Weights of a small GPT-style language model, trained from scratch on English Wikipedia: 19.3M parameters, tied embeddings.
MLP neurons of a small language model. Each row is named by its layer, matrix (up: input weights; down: output weights) and neuron, and shows model dimensions 32-159. Each number is 128 + 24 x the weight over its row's rms, rounded and kept within 0 to 255.
After each neuron's rows, "fires after" lists the tokens most often just before its 100 highest values on Wikipedia text that the model never trained on. A number after a token or word is its count.

L8.up1419 [ 63 155 202 159 116 148 103 105 104 105 148 114 152  95 132 134 117 129 156 128 100 134 118 131 118 104  97 149 133 116 111 101 161 155 120 159 111 120 124 118 132 145 129 156 103 105 182 131 122 136 164 111 138 136 113  99 128  99  85 137 129 135 129 138 148 168  96 124  80 141 138  89  90 140 124 105  72 145 167 151 123 138 142  83 126 107  94 118 128 153 121 112 141 137  91 128 126 120 134 125  98  83 135 169  90 130 164 123 142  90 138 122 118 137 143 126 148 124 121 119 167 108  85 118 117 176 133 129]
L8.down1419 [102 107 148 122 117  95 134 148 102 113 148 166 135 127 114 139 158 119 125  95 129 186 158  81 128 154 127 145 162 113 117 162 140 146  95 108 136 127 119 139  96  82 135 118 130 141 159 109 110 131  99 190 144 132 107 189 134  79  94 162 142 101 111 119 143 110  98 148 168 123 106  91 114 114 108 157 135 125 102 177  92 107  93 131 134 105 105 109 132 132 156 132 130 130 119 162 143 176 127  88 143 117 132  99 135 146  95 111 119 121 130  72  97  90 136 141 125 106 189 119 123 109 107  90 128 119 118 164]
fires after: "c" 14, " Con" 13, " pre" 8, " con" 7, "n" 6, " Col" 5

L8.up703 [137  95 158 165 144 134 103 144 109  97 123 162 107 116 142 165 141 148 112 149  82 146  92  68 120 144 162 132 157 118  91 108 123 110 138 142 138 138 148 155 123 110  98 147 141 134  91 103 146 141 129 135 137 143 119 138 143 142 146 120 134 115  55 123 104 157 127 139 150 163 156  76 151 146 149 116 107 102 125 147 121 122 133 155 173 124 116 126 114 118 151 102 138 152 184 151 143 125 166 159 138 134 121 134 135 127 148 151 137 124 156 185  90 104  80  69 110 125  82  87 119 142 109 128 104  91 151 156]
L8.down703 [168 153 166 138 136  82 122  95 150 129 139 127 120 101 130 130 147 123 126 142 109 110 121 101 135 151 112 102 146 141 156 124  96 115 116 137  82 173 103 126 128 111 111 101 124 142 104  96 107 132 157 108 134 104 164 121 141 111  75 134 134  97 122 143 106 162 115 108 127 140 120 133 136 140 192 157 107 136 174 159 146 148 141 135 109 185  92 116 103 178 113 107  85  84 129 143 119 154 130 143 106 106 131 105 106 114  97 110 170 121 131 124 138 116  96 138 125 173 120 124 141 138 118  88  70 123 111 133]
fires after: "\n" 62, " Or" 5, " Win" 5, "ar" 4, " comp" 4

L8.up669 [114 176 119 133 120 158 136 144  99 174 114 110 116 142 142 131 104 148 127 140 147 156 122 119 131  99 125 149 196 123 121 114 158 126 103 179 127 109 119 143  86 128 115 147 130 105 151 143 127 133 113  99  99 117  95 165  98 192 136  85 157 117 134  96 114 165 163 126 176 139 110  92 104 134 119 151  88 131 121 100  84 141 146 156 107 175 153  92 105 169 114 129 118 141 144 120 107 170  78 131 114 115 154 125 111 122 129 143 165 174 162 156 129 112 126 116 128 147 121 138 163 191  86  97  74 137  98 168]
L8.down669 [146 122 143 107 125 138 109 183 172 157  59 147 155 163 147 138 133 102 154 111 117 123 179 160 119 131 109 163 138 113  97  90 132  96 101 131 132 138 124  96 102 118 116 114 115 116 136 159  89 128 116 139  82 127 141  83 118  82 131 149  66  97 140 139  98 138 136 127 135 165 149 105 128 113 118 113  86 171 122 172 107 154 112 107 106 145 125 126 156 122 114 135 125 160 164 129 145 117 135 104 120  89 130 138 125 135  70 159  96  92 150 119 168 130 114  90 141 118 123  92  81 159 133 131 101 117 129  95]
fires after: "ab" 13, "b" 10, "ba" 10, ")" 6, "va" 6, "ib" 5

L8.up829 [ 90  98 153 153 123 153 129  84 168 152 107 119 125  84 122 128 135 143  85 160 163  87 135 187 121  87 146 118 112 134 114 133 150 115 130 160  90 115 139 122 137 164 159 151 127 116 175 133  88 134 131 125  88 113 141 141 133 127 163  95 126 107 126 136 121 109 144  63 143 129 194 109 124 136 136 123  96 120 157 114 154 118 116 143 124  80  80 138 107 163 100 116 139 116 153  93 133 107 122 133 166 119 175 109 102 116 135 158 122 102 154 140 118 111 139 100 177 138 107 144 149 124 108 145 135 126 121 133]
L8.down829 [134 143 131 146 121 130 125 131  93 112 157 103 125 111 120 127 142 140 102  85 111 128 134 138 144 151 138 124 110 121 133 139 120 134 157 117 135 144 163 193 120 116 138 149  97 106 107 122 136 133 117 140 147 130 124 108  98 134 117 120 124 139 148 138 137 147  47 125 176 122 109 123 168 102 101 143 139 130 148 134 138 173 133 158 131 134 143 170 141 142  85 148 105 122 131 102 171 127 124 110 121 139 101 100 147 140 117 125 139 148 104 134 169 143 158 146 145  97  88  86 116 182 101 143 103 139  80 130]
fires after: "n" 17, "um" 17, " sub" 7, "l" 6, "d" 6

L8.up1435 [138 144 160 148 108 136 117 168 132 144 123 122 106 131 126 126 140 141 131 153 123  98 108 102 147 122 169 154 119 125  96 114  89 121  79 124 176 132 110 132 144  95 140 147 131  97 155 142 130 214 108 183 127 165 136 130  79 102 102 152 127 113 155  80 140 143 135 170 120 188 145  49 115 135 105 112 121 165 113 172 132 125 105  90 158 147 139 132 120 124 134 170 131 150 127 116 129 119 145 139 113 130 150 104 125 118 134 129 116 118  87 124 116 110 139  93  94 137 132 120 103 104 126 139  76 113 177 133]
L8.down1435 [107 101 158 153 136 121  93  75 115 100 125  98 110 113  99  91 159 101 133 113 153 163 111  95 124 150 128 124 127 125 127 143 113 133 166 101  84 118 158 171 144 126 139 150 117 118 140 104 100 138 102 140 100 116 172 153 102 113 160 131  85  92 158 165 103  96 127 114  85 142 184 118 159 108 180 104 150  88 157 140 146 129 183 138 117 163 108 143 157 140 120 125 145 126 130 148 101 153 152 110 137 146 156 119 130 146 126 136 140 134 111 143 108 135 104 105 138 110 130 133 127 166 107 124 132 111 133 164]
fires after: " F" 18, " f" 14, "ci" 8, "i" 6, " member" 6

L6.up986 [154 105  95 159 105 136 142 112 142 143  58 107 101 146 127 147 119 101 124 139 156 120 103 132 173 147 110 137 119 135 114 117 162 101 137 166 102  78 169 136 150 118 161 138  96  88 100 129  96 136 162 125 106 142 151 159  89 139 106 137 124 120 166 174 141 102  80 131 125 100 152 105 157 126 156 113 183 113 143 164 113  91 118  79 116 139 107 176  97 128 153  96 123 145 117 158 130 136 159 158 145 132 164 139 150 140 136 153 150 104 131 125 135 107 131 162 140  74 122 119 148 152 109 148  78 126 127 103]
L6.down986 [157 146 144 108 116 115 118 143 155 137 131 133 114 150 130 115 111 112 117 115 158 166 148 108 130 136 106 104 176 102 135 136 149  94 147 129 125 104 178 155  56 146 108 142  97 132 118 151 106 121 132  95 119 128 111 145 138 153 119 153 146 114  88 151 112 114 142 147 121 106 109 138 167 139 173 114 121 132 101 142 119 126 110 163 138 121 139 122 102 121 136 129 128 128  92 108 169 140  98  90 168 128 167 132 151 123 116 133 115  98  71 126 208 112 110 132 119  84 129 147 131 156 118  90 140 160  94 113]
fires after: "," 34, " (" 12, "\n" 7, "." 7, "F" 6, ";" 5

L8.up415 [137 123 110 112 117 132  92 158 107 136 115 136 142 133 146 115 139 112 139 169 146 129 106  92 168 198 150 185 156 139 128 108 138 150 116 140 150 140 108 104 138 136 105 143 130 158 102 109 153 110  85 172 128 143  92 122 136 104 143 140 119 122 117 131 153  94 120 105 109 129 156 121 126 116 132 110 109 103 119 108 151 121 143 131 119 106 126  88 103 161  91 105 101 155 153 132 105 110 130 135 129 110 140 161  98 103  78 116 164 126 151  81 150 148 126 142 137 149 118 155 117 162 113 146 116 147 147 103]
L8.down415 [135 137 136 122 150 123 131 134  96  79 153 123 111 146  81 170 188 140 151 146 145 119 146 116 160 167 106 122 127  90 114 142 134  73 141 144 117 129 109 123 166 106 147 132 116 116 118 117 153 138 130 115 110 111 114 128 134 113 114 113 165 157 117 138  67 135 124 115 139  55 123 136 138 159  73  98 165 164 149 129 129 167 143 137  92 142 123 125 124 140 149 113 137 121 123 169 105 162 113 111 164 113 141 120 128 104 118 124 155 127 147 132 113 147 130 107  74 144 113 159 163 117  82 144 139 110 141 117]
fires after: "\n" 33, "c" 15, ")" 6

L8.up1526 [138 100  81 121 126 102 126  88 124 111 151 134 145 105 133  95 111 118 123  91 142 159 166 156 129 115 121 146 152 159 131 111 107 138 155 119 129 108 119 109 153 142 130  90 121 150  65 105 133 176 128 177 118 146 146 142 155 134 126 144 143 137 142 149 110  87 138 174  82  83 145 135 134 100 108 100 106 137 104 113 184 105 109 100 115 146 153 121 113 131 177 134 116 129 107 104 159  75 150 100 140 143 136 127 159 150 142 159 112 152 134 115 114 120 147 160 115 115 156 162 135 112 112 160 124 129 111  92]
L8.down1526 [134  96 115  95 173  96 124 155 139 130  55 155 131 123 139 108 114 142 143 116  99 134 126 107 122  92 104 132  92 105 134 138 155 125 152 101 170 114  97 123 123 137 118 129 112 179 160 173 109 110 129 102 136 141 134 128 135 123 125 117 147 141 130 135 110 125  98 102 169 110 138 135 123 125 144 146 125 189 144 150 131  88 128 140 101  92 143 143 164 127 139 148 140 125  63 139 159 111  77 126 108 137  94 124  94 141 112 105  82 138 137 141 143 118 136 123 125 120 150  93  75 139 134 153  95 125 110 136]
fires after: "-" 17, "–" 13, "vol" 7, " in" 7, " continu" 6, " Re" 5

L6.up1166 [152 103 129 151 152 123 159 168  84 146 112 103 122  87 162 142 141 127 154 117 146 145 111 161 164 133 105 146  75 109 116  93 103 131 143 119 139  94 126  99 166 156 132 144 130 129 143 110 157 135 127 146 117 148  77 146  95 147 137 117 105 133 143 142  97 113 143 145 136  95 134 109 153  88 119 141 127 128 114 122 168 143  97 157 137  59 123 193 146 145  94 104 144 112  85  90 102 121 142 192 121 110 130 129 109 115 100 116 171 101 140 140 114  95  78 151 127 110 125 125 120 174 144 154  80 133 147 129]
L6.down1166 [130 146  87  95 136  72 138 135 132 142 105 112  88 102 143 120 107 123 125 105 127 122 110 132 157  83 166  96 162 103  93 161 121 114 132 123  92 130 110  84 121 142 162 108 145 166 148 113 115 103 146  85 124 165 121 132 126 119 164 114 102 134 135  89 140 113  99 125 143 142  92 108 122 149 147 147 101 118 173 109 111 115 135 121 104 166 140  93 150 147  91 128 167 129 144 152 138  67 144  99 122 153 177 134 160 105 163 122 115  94 108 107 148 171 139 111 122 105 103 143 146 134 154  88 162 118 129 183]
fires after: "\n" 28, "==" 15, "e" 11, "===" 7, " (" 6, " p" 6

L8.up1276 [172 113 172  92 100 133 146 133 155 133 120 107 141 149 122 118 131 138 131 151  98  96 130 110 126 144 105 166 137 109 134 131 103 177 100  94 144  96 150 105 120 156 132 117 119 144 177  97 125 136 140 120 152 131 131 100 139  95 112 130  90 145 122 139 121 133  96 139 140  97  90 124 108 135 113 118 156 138 120 130 118 117  93 148  80 170 155 158  80 136 155 165 116 159 138 145 162 117 125 149  85  85 100 128  78 115 169  88 105 125  86 149 136 165 127 166 153 151 139 116 125 195 122 116 112 167 170  96]
L8.down1276 [107 109 103 151 131 145 140 101 130 175 113 142 156 149 145 156 143 135  96 120 140 157 180  70 150  82 129 149 186 127 141 101 155 117 149 107  96 135 164 115 154  95 147 124 163 134 135  99 159 105 103 149 106 142 139 132 141 149 155 158 125 123 172 127 127 118 129 110 131 156 133 122 113 127  84 122 157 131 115 144 155 135 159 137 105 143 120 111 169 113 134 112 118  77 148 162 130 101 143 143 174 142 163 170 141 119  83 160 132 144 103  88 107 103 177  91 131 113 143 124 174  61 119 101 144 126 103  99]
fires after: " f" 16, " F" 13, " lo" 12, "f" 8, "i" 7, " O" 6

L8.up1072 [133 144 129 129 119  80 122 130  96 175 138  87 129 100 119 111 118  95 112 115 140 123 112 137 156 162 110 136 123 121 136 142 130 132 149 141 154 161 162 141  96 130 149 152 106 131 120  86 113 117 180 178 131 153 183 127 161 168 114 157 171  99  74 120 153 121 126 168 128 108  96 127 166 139 171 146 147 119  87 117 144 132  98  97 132 136  54 129 103 140 142 146 135  74 150 165 141 148 141  90 131 122 173  76 137 131 155  63 136 143 123 140 160  95 131 125  74 109 112 138 144 120 146 134 133 113 139 108]
L8.down1072 [143 148 129 101 165  91 158 161  98 143 111 155 164 117 126 116 116 123 149 141 126 166 132 109 106 109 145 133 146 167 121 127 141 157 124  95 178  65 138 127 142 150  93 158 138 158 174 145 125 127 101 123  82 163 112 138 145 106 107 124 103 175 140 123 115 167 158 124 112 166 187 123 137 120 143 142 136  96 148  96 118 170  94 113 132 159 155 109  99 151 153  80 112 137 138 137 153  72  84  98 123  99  79 116 120  80 116 145 104 108 147 131 138 113 129 145 180 118 111 102  89 132  98 117 181 131 119 150]
fires after: " " 34, "-" 7, "i" 7, "'" 5, " \"" 4, " Ho" 4

L13.up255 [158 142 118 144 112  86 148 123 137 165 158 135 110 103 183  97 159 106 143 130 145 131 132 122 123 131 131 183 102 152  97  98 132  86 117 168 140 157 130 157 115 200 138 111 131 117 118 170 154 116 128 116 148 125 125 162 142  93 107 106 171 131 149 125 127  93 121 114 149 129 111 127 118 126 114 128 138 134 119 161 111 128 154 104 142  82 102 129 170 108 179 151  88  89 128 131  95 150 155 155 104  78 146 139 125  96 103 138 138 102 109 153 105 142 152 130 150 137 113 115 142 135 120 167 139 146 129 130]
L13.down255 [ 99 123 130 134 138 112 144  90 103 151 120 109 151 106 145 184 124 119 111 135 134 107 122 146  94 154 136 134 122 110 135 143 173 157 149 150  81 117  56 146 144 148  82  77 133 123  83 147 100 100 100 138 142 127 192 152 116 118  66 132 141 161 101  78 124 144  89 156  98  97 113 109 130 153 166 136 106 133 127 163 158 105 134 121 121 139  95 133 142 136 154 127 117 131 138 162  92 164  91 112 121 171 132 151 106 128 131 118 137 162 148  75 118 134 110 144 111 169 166 102 123 170 135 140  63 135 150 143]
fires after: " the" 30, " (" 13, " and" 9, " on" 4, "s" 4, "The" 4

L8.up1345 [105 156 164  78 137 114  91 142 130 112 152 143 143 150 162 116 107 159 129 160 126 155 110 128 153 114 130  72 166  78 135 108 130 150 129 146 148 120 158 178 112 103 120 113  83 116 161 134 119 124  94 124 117 121  98 130 140 132 102  74 167 124 107  89 147 117  91 166 152 154 110 134 104 117  75 139 118 112 142 156 145 125 107 149 131 125  78 157 134 167 125 151 100 147 158 150 123 127 180 116  83  92 106  62  68 131 118 144 131 141 141  89 140 108 127 120 146 144 136 128 167 108 146 162 128 151 118 145]
L8.down1345 [150 103 119 159 141 144 160 154 146 153 138 111 124 136 114 155 108 113  76 158  96 151 127  65 119 139 112 102 102 135 124 166 139 105 138 127 140 108 145 136 148 135 143 180 122 126 111 112 139 104 152 129 139 138 100 103 105 105 108 112 124 139 165 121  94 179 116 100 138  81 107 189  97 114  84 156 119 153 115 148  96 137 182 128 117 147 151 143 116  92 120  66 126 109  96 134 138  93 109 162  86  91 100 186 149 144 137 147 128 119 154 104 132 119 105 144 127 104 134 104  81 159 160  86  92 108 181 146]
fires after: "s" 30, " b" 11, "io" 8, " dis" 6, "ep" 5

L8.up200 [142  81 124 124 146  92  83 122 134 113 152 160 163 170 100 144 112 109 131 112 134  93 135 129  92 130 154 130 142 159 113 136 148 135 141 119 134 126 132 157 136  84 110 110 148  95 136 137 144 141 117 116  92 154 154 112 118  98 128 101  97 121  90 165 124 128 125  91 109 127 130 166 128 140  94 139 147 110 146 137 160 103  89 111 124 114 114  95 135 160 162 132 126 113 123 125 125 137 154 118 129 139 124 125 125  81 101 153 105 111 161 150 168 146 100 145 111 151  93 123 146 161 105 175 129  70 174 134]
L8.down200 [126 133 105  89  50 109 133 176 109 121 136 194 185 133 142 104 106  91 120 139  93 104 128 147 109 115 147 168 161 132 133 110 119 129 112  98 172 116 155 173 124 126 144 141 109 129 114  98 135  90 100 143  98 113 154 165 106  94  62 175 122 131 156 143 147 108 108  90 115 107 146 125 155 100 135 112 114 141 124 139 124  84 138 105 103 148  95 141  89 168 166 140 124 116 145  99 122 156 110 139 136 120 112  92  84 152 106 118 120 176 151 121 126 165 127 112 133 142 146 111  80 143 107 104 140 130 139 121]
fires after: "s" 32, " La" 9, " re" 8, " la" 7, " pro" 6

L13.up871 [162 136 106 128 145 131 138 148 150 160 131 156 162 159  84 113 114 145 154 150 135 122 122 119 156  98 152 117 154 190  90  98 157 143 137 140  82 127 117 134  90 105  83 130 126 137 136  66 159 139 164 140 109 120  92 125 184 132 123 162 147 158 156 146  96 113 109 157 115 104 147 126 133 112 129 121 126 145  81 110 110 117  87 156  91 142 143 132 108 133 123 113 120 122 111 139 108 124 118 149  91 139  91 119 133  75 122 131 144 130 100 147 101 125 132 137 122 150 148 132 165 145 107 141 144 101 149  93]
L13.down871 [149  79 100 129 161 105 123 140 107 124 132 122 138 106 157 136 124 142 131 136 115 148 122 143 116 103 132 157 110  77 165 138 122  73 132 134 164 136 116 138 140 124  95 129  98 170 138 148  85 104 154 140 113 137 112 118 188 135 149 148 169 109 105 130 179 128  94  93 113 103 108 124  72 121 120 129  95  88 136 119 161 150 164 142 155  67 159 118 139 129 118 135 181 153 118 121 167 160 134  81 183 104 112 111 151 138 175  73 116 120 120  79 123 144 114 115 159 119 137 125  83  93 115 106 103 130 156 115]
fires after: " A" 17, " U" 12, "A" 11, " E" 8, " W" 7, "y" 7

L8.up72 [131 115 151 115 132 133 142 145 163 163 121 109 122 113 102 122 125 104 153 101 111 142 179 167  82 127 112  89 126 114 137 132 101 150 137 106 111 144 166 134 121 106 108 109 123  89 116 129 148 100 135 115 130 111 119 115 105 152 113 114 137 152 122 132 113 145 115  95 139 118 122 107 133 142 130 120 118  90 177 163 162 136 123 171 151 115 162 128 131 119 184 150 121 118  77 148 175 133 125 118 126 150 113 156 104 123 105 136  88 120 104 165 105 134 147 159 148 139 133 141 138  96  86  79 136 137 138  85]
L8.down72 [110 135 157  91 101  79 130 167 142 111  80 120 100 128 173 103 150 102 150 176 130  99 103 154 142 132 113 103 116 103 144 120 129 154 113  93 153 111 106 134 120 143 129 126 146 137 116 114  92 131 142 166 166 154 126 131  97 123 135 121 107 143 141 161 121 139 143 137 122  77 149  99 100  82 137 111 128 131 149 134  93 131 120  95 104 160 153 138 150  99 103 121 113 121 148  79 155 131 143 151 138 112 141 139 100 152 124 118 165 107 138  76 120 115 183 118 147  95  73 100 125  96 107 150 107 160 109 149]
fires after: "ra" 14, "la" 11, " La" 10, " la" 9, "r" 6, " the" 5

L8.up416 [106 152 121 115 112 103 140 109 130 161  94 110 120  96 188  92 137 104 158 104 141 115 142 104  85 109 126 119  73  96 188 118 122 119 104  87 122 111 149 117 105  95 148 145 111 117 148 128 136 138 136 115 129 143 115 109 123 141 122 161 143 147 119 118 142 123 117 121  78 141 142 136 126 160 111 157 101  88 103 154 116 132 152 139 167 126 147 125 104 147 154 136 154 141 121  91 150 121  84 142 153 146 114 127 128  68 117 139 108  98 105 146 143 139 130 104 126  86 105 138 116 156 106 110 138 123 101 131]
L8.down416 [ 66 164 135  86 104 116  93 126 172 140 104 119 139 129 145 105 138 123 130 116  92 152 154 141 133 163 120 126 106 158 134 194 161 105  89 127 133 152 154 130 149  90 165 124 106  87 139 127 145 115 151 107  97 112 172 182 118 111  96 160 129 127 164 119 140 131 118 121 114  75 128 131 126 112 135 138  72 127 134 122 139 116 110 114 151 132 150 151 137 120 122 132 134  92 123  93 177 139 105 136 144 104 157 134 123  81 120 124 144  97 116  99 138 154  94  98 168 143 126 101 137 152  90 145 137  96 133 101]
fires after: " " 29, "|" 7, "n" 6, " N" 5, " |" 5, " de" 5

L8.up1445 [146 157 182 125  90 128 143 126 150 143 114 135 123 100 165 130 179  84 119 153 147 107 129 154 121  95 114 128 104 122 146 135 128 138 110 124 133 122 137 128  95 125 177 100 118 155 157 117  93 187 119 130 154 130 104 119 140 107 151 172  92 146 132 110 111 104  94 116 100 145 159 121 126 143 102 108 146 113 114 142 161 110  93 162 115 122 135 149 111  99 117 142 139 134 168 105 160 114 123 132  88 122 132 144 144 123 128 150 140  86 183 117 146 111 109 127 117  66 171  80 141 127 129  91 126  90 117 127]
L8.down1445 [144 160 116 168 102 169 121 132 136 128 105 115 171 120  77 116 160 123 134 124  87  72  87 118 120 125 178 128  98 118 145 175 107 156 154 119 161 120 113 139  63 138 139 116 145 149  98 136 109 148 111 149 146  85 135 107 133 158 148 156 114 147 136 108  93 128 110 122 164 118 127 133 185 134 123 133  86  76  87 139 141 123 112 116 128 147 110 134 112  90 122 136 124 149 135 164 151 137 143 129 104 142 127 133 108 153 188 132 142  94  97 176 115 117 117 105  94 144 126 114 144 164  96 137 159 137 121 120]
fires after: " a" 17, "n" 11, " A" 9, " M" 7, " m" 5, "d" 5

L13.up485 [127 107 133 115 123 139 125 105 153 131 180 162 135 113 151 152 174 134 115  96 154 127 166 118 133 135 106  91 113 120  83 124 132 153 134 132 128 126 129 140 126 114  61 118 140 153 148 116 142 147 133 128 129 105 112 109 185  79 111 132 110  94 143 115 133 119 123 122 156 110 126  92 106 138 111 152 135 145 127 133  91  98 108 135 120 156  84 171 140 122 146 108 134 129 138 111 144 121 162 133 156 149 109 140 134 101 153  91  81 106 118 130  82  97 115 154 137 123 169  95 127 127 119 118 122 158 140 143]
L13.down485 [140 110 152 124 120 133 157 108 140 127 165 132 139 170 154 126 164 138 141 143 116 124 121  97 109 115  70 132 106 108  99 145 174 158  91 166 119 109 128 127 159 118 143 104 178 123 140  96 142 136  85 110  89 132 125 154 147 170 109  83 160  95 107 140 110 128 140 110 127 116 118 158 128  86 134 114 145 165 124 158 111 140 118  95 127 157 164 129 139 105 132 125 131 146 102 173 155 113 146 100 160 130 162 169 122 136  71  90  98 141 143 100 121 145 132 100 126  92 133 152 103 163 142 115  70 166 147 111]
fires after: " " 18, "re" 11, " pre" 10, " con" 5, "In" 5, " ex" 4

L8.up186 [122 147 125 203 108 128  90 164 166 101 146 123 146 136 104  95 111 134 132 149 179 132 147 106 148 135 155 126 152 122 108 172 148 149 140 103 134 106 110  89 134 124 129 128 113 112 102 153 114 134 114 159 119 149  83  96 131 133 132 154 144 107 170 119 124 117 126 110 113 135 147  96 144 101 121 138  81 173  81  95 125 103 130 155 122 125 116 129 131 125 150 156 137 144 116 146 100 126 181 102 143 157  82 131 148 117 124 127 149 129 144 201  89 134 133 132  87 107 115 156 112  81 118 119 103 110 133 135]
L8.down186 [146 127 118 133 168  93 123 116 134 123 112 130 114 134 118 133 127 163 109  78 141 156  62 109  99  93 127 147 168 156 108 134 130 153  81 154 127 176 101  76 175 127 135 109 124 125 123 133 147 206 153  81 120 132 136 145 116 134 116 114 117 138 110 122 118 143 136  88  98 106 129 180  89 110 142 171 112 131 132 105 134 148 118 178  78 126 136 124 104 135 121  98 137 135 154 176 109 109 130 122 148  94  98 132 174 127 145 146 112 138 112 128 128 151 129 142 139 150 119 123 125 135 107 131 105 139 156 153]
fires after: "'" 37, "-" 16, "–" 9, "ver" 6

L8.up1351 [186 100 152 124 159 111 137 163 194 118 155 141 143  88  98 123 101 131 146 127 134 123 111 127 123 124 110 114 126 164  88 123 139 165 136 142 161 105 117 155  83 143 110 159 168 126 184 101  98 148 141 108 102 122 112 101 132 121 154 130 137 130 148 109 120 124 125 146 140 112 105 118 126 134 141 132 101 114 102  86 148 133 101  91 142  98 104 153  99 136 125 156 122  99 113 103 148 127 115 156 108 150 144 127 138 145 175  94  93 123  88 123 127 121 103 115 131 105 102 108 120  94 122 169 145 113 128 154]
L8.down1351 [151 131 164 141 126 131 110 147 125 143  89 102 131 127 110 111 139 123 134 148  96 149 158  99  79 132 119 125 137 128 106 114  93 105 161 119 150 163 113 141 125 116 170  94 103 174 182 172 136 114 148 133  92 148 133 140  90 134  97 111 162 148 134  96 153 124  58 122 142 112  80 114 114 105 141  76 151 120 115 117 120 102 121 129 129 145 123 158 141 114 126 148 112 171 104 145 122 139 153 154 143 142 113 186 124 170 163 135  84 114 137 131 136 108  95 102 125 131 155 142 165 132  98 125 160 128 155 156]
fires after: " " 43, " con" 9, " A" 5, " one" 5, "en" 4

L13.up444 [112  77 126  97 119 129 119 115 117 198 155  95 119 105 144 137 122 124 141 137  91 107 117 160 128  98 100 120 149 121 108 131 131 148 111  97 178 151 136 105 141 105 120 129 157 119 124 119 118 140 139 136 147 124 110 138 115 103 108 126 146 122 142  97 110 165  86 178 109 154 146 138 190 133 125 143 110 100 164 142 118 104 134 146 168 128  99 120 120 139 138 125  91 136  87 155 177 133 121 139 141 130 125  96 130 133 146 106 103  69 190 142 174  89 166 102 125  99 138 136 121 123 102 104 116 164 125 135]
L13.down444 [154 134 116 140 132 103 128 122 134 115 122 166 129  94  99 157 151 172 110 150 141 124 101 161  93 102 143 115 117 155 154 109 149 138 109 110 153  96 158 118  91 137 130 144 159 140 103 155 107 114 109 110 134 112 132 137 122 100 133 150 125  97 122 137 116 117 113 106 104 120 138 131 124 110 129 120 107 140 118 123 198 138 158 118  96 136 163 109 107 154 171 111 125 100 150  87 113 170 124 121 139 105 119 142 172 157 153 108 100 101  73  91 135 139 142 116 113 138 157 106 129 141 147 129 142 159 139 129]
fires after: " " 19, " w" 11, " F" 11, " W" 10, " f" 5, "'" 4

L8.up1331 [144 142 124 117 117 112 118 111  58 159 149 114  87 102 121 156 119 136 117 152 124  97 143 120 162 142  99 128 102 118 134 179  92  97 113 149 142  94 145 161 146 109 133 111 115 112 128  99 150 127 133 123 108 141 119 153 139 135 101 126 131 102 101 136 150 122 164 104  83 114 111 125 104 139 143 126 150 113 110 158 147  95 104 138 136 120 121 149 115  60 116 147 166 131 133 136 111 100 168 135 144 145 130  97  89 165 153 105 123 121 118 111 144 148 126 170 125  98 125 138 145 116 158  89 131 106 122 145]
L8.down1331 [141 130 137 182 101 118 163 130  74 100 134  82 126  96 140 112 149 122 151  93 153 144 100 104 101 129  99 118  97 158 108 128 111 150 157  91 132  86  85 129 126 120 121 158 145 122 142 118 105 147 157  86  96 148 116 145 151 147 127 147 126 130 126 168 135  89 197 111  99 103 178 141 155 137 141  93 138 118 112 104 164 150  84 173 144 155 121 118 164 138 110 139 133 136 123 151 113 121 119 138 130 120 154 134 150 119 126 167 147 152 156 148 126 140 165 107 197 168 179 163 123 117 163  96 107 109 136 118]
fires after: " " 20, "ar" 10, "p" 8, "-" 7, "im" 6

L8.up1509 [101 151 124 146 138 147 135 142 117 133 146 114 137 185 129 107 177 148 142 168  97 111 143 120 139 128 134 174 139 172 120  91 100 153 113 127 142 102 122  89 141 123 119 117 134 119 104 137 145 144 170 166 143 140  93 128 131 154 141 114 100  96 115 125 116 137 140 117 123  66  85 141 163 126 139 104 140 108 108  83 112  84 104 114 139  83 152 115 110 129 136 142 102 120 122  99 134 150 153 173 108 135 173 145 171  85 131 112 144  86 159 143 169 115 130 146 136 115 113 114 135  98 103 126 119 138 141 122]
L8.down1509 [147 150 161 127 162 154 131 126 124 134 133 106  99 118 136 129 168 120 133 140 162  85 159 201 120 153 106 117 172 109 135 155 122 124 118 137 149 127 104 175 120 117 136 118 119  82 100 118 117 120 108  95 138 131  96 123 108 112 113  66  86 141 111 169 125 106  93  96 100  94 113 110 135 161 175  98 140 133 133 149 123 152 131  50 170 130 137 133 154 139 130 145 119 130 105 186 132 135 142 124 139 154 113  95 173 101 149 129 124 143  99 151 105 139 168 128 136 110  76 105  88  93  92 157 139 109 143  83]
fires after: " a" 27, " se" 10, "A" 5, "–0" 4, "s" 4, " A" 4

L6.up725 [121 159 149 174  96  90 125 134 169 142 128  71 130 162 102 134 100 121 156 165 132 138 158 106 171 162 101 175 103 145 142 122  97 143 102 128 152 120 141 134 126 157 111 121 100 156 118 120 121 151 132 115 135 143 131 122  97 145 108 111 119 116 114  89 135 133 118 142 100 107 119 154 140 141 155 142 122 109  98 128  95 151 130  78 105 127 126 134  82 114 122 163 114 123  93 135 164 104  90  86 125  87 126 181 138 183 118 141  91 112 131 124 136 155 148 114  87 116 124 135 102 122 119  95 132 109 125 149]
L6.down725 [100 158 113 132 100 149  98 143 145 121 128 125 108 150 101 138 121  93 132 124 139 124 150  88 119 111 147 139  96 163 155 132  73  90  89 141 115  99 116 181 122 124 115 127 134 129 147 108  85 158 118 132 173 109 118 134 137 124 151 137 126  92 146 108  71 148 153 145 120 100 112 152 113 140 132 113 110 129 176 106 121 119 148 109 131 129 116 119 143 124  97 136 165 112 127 167 112 156  98 140 170 118  89 167 117  98 120 179 106 133 142  70 119 161 137 170  91 133 152 134 131 116 134 117 138 142 104 151]
fires after: " " 20, " f" 8, "y" 7, "f" 5, " W" 5, " c" 5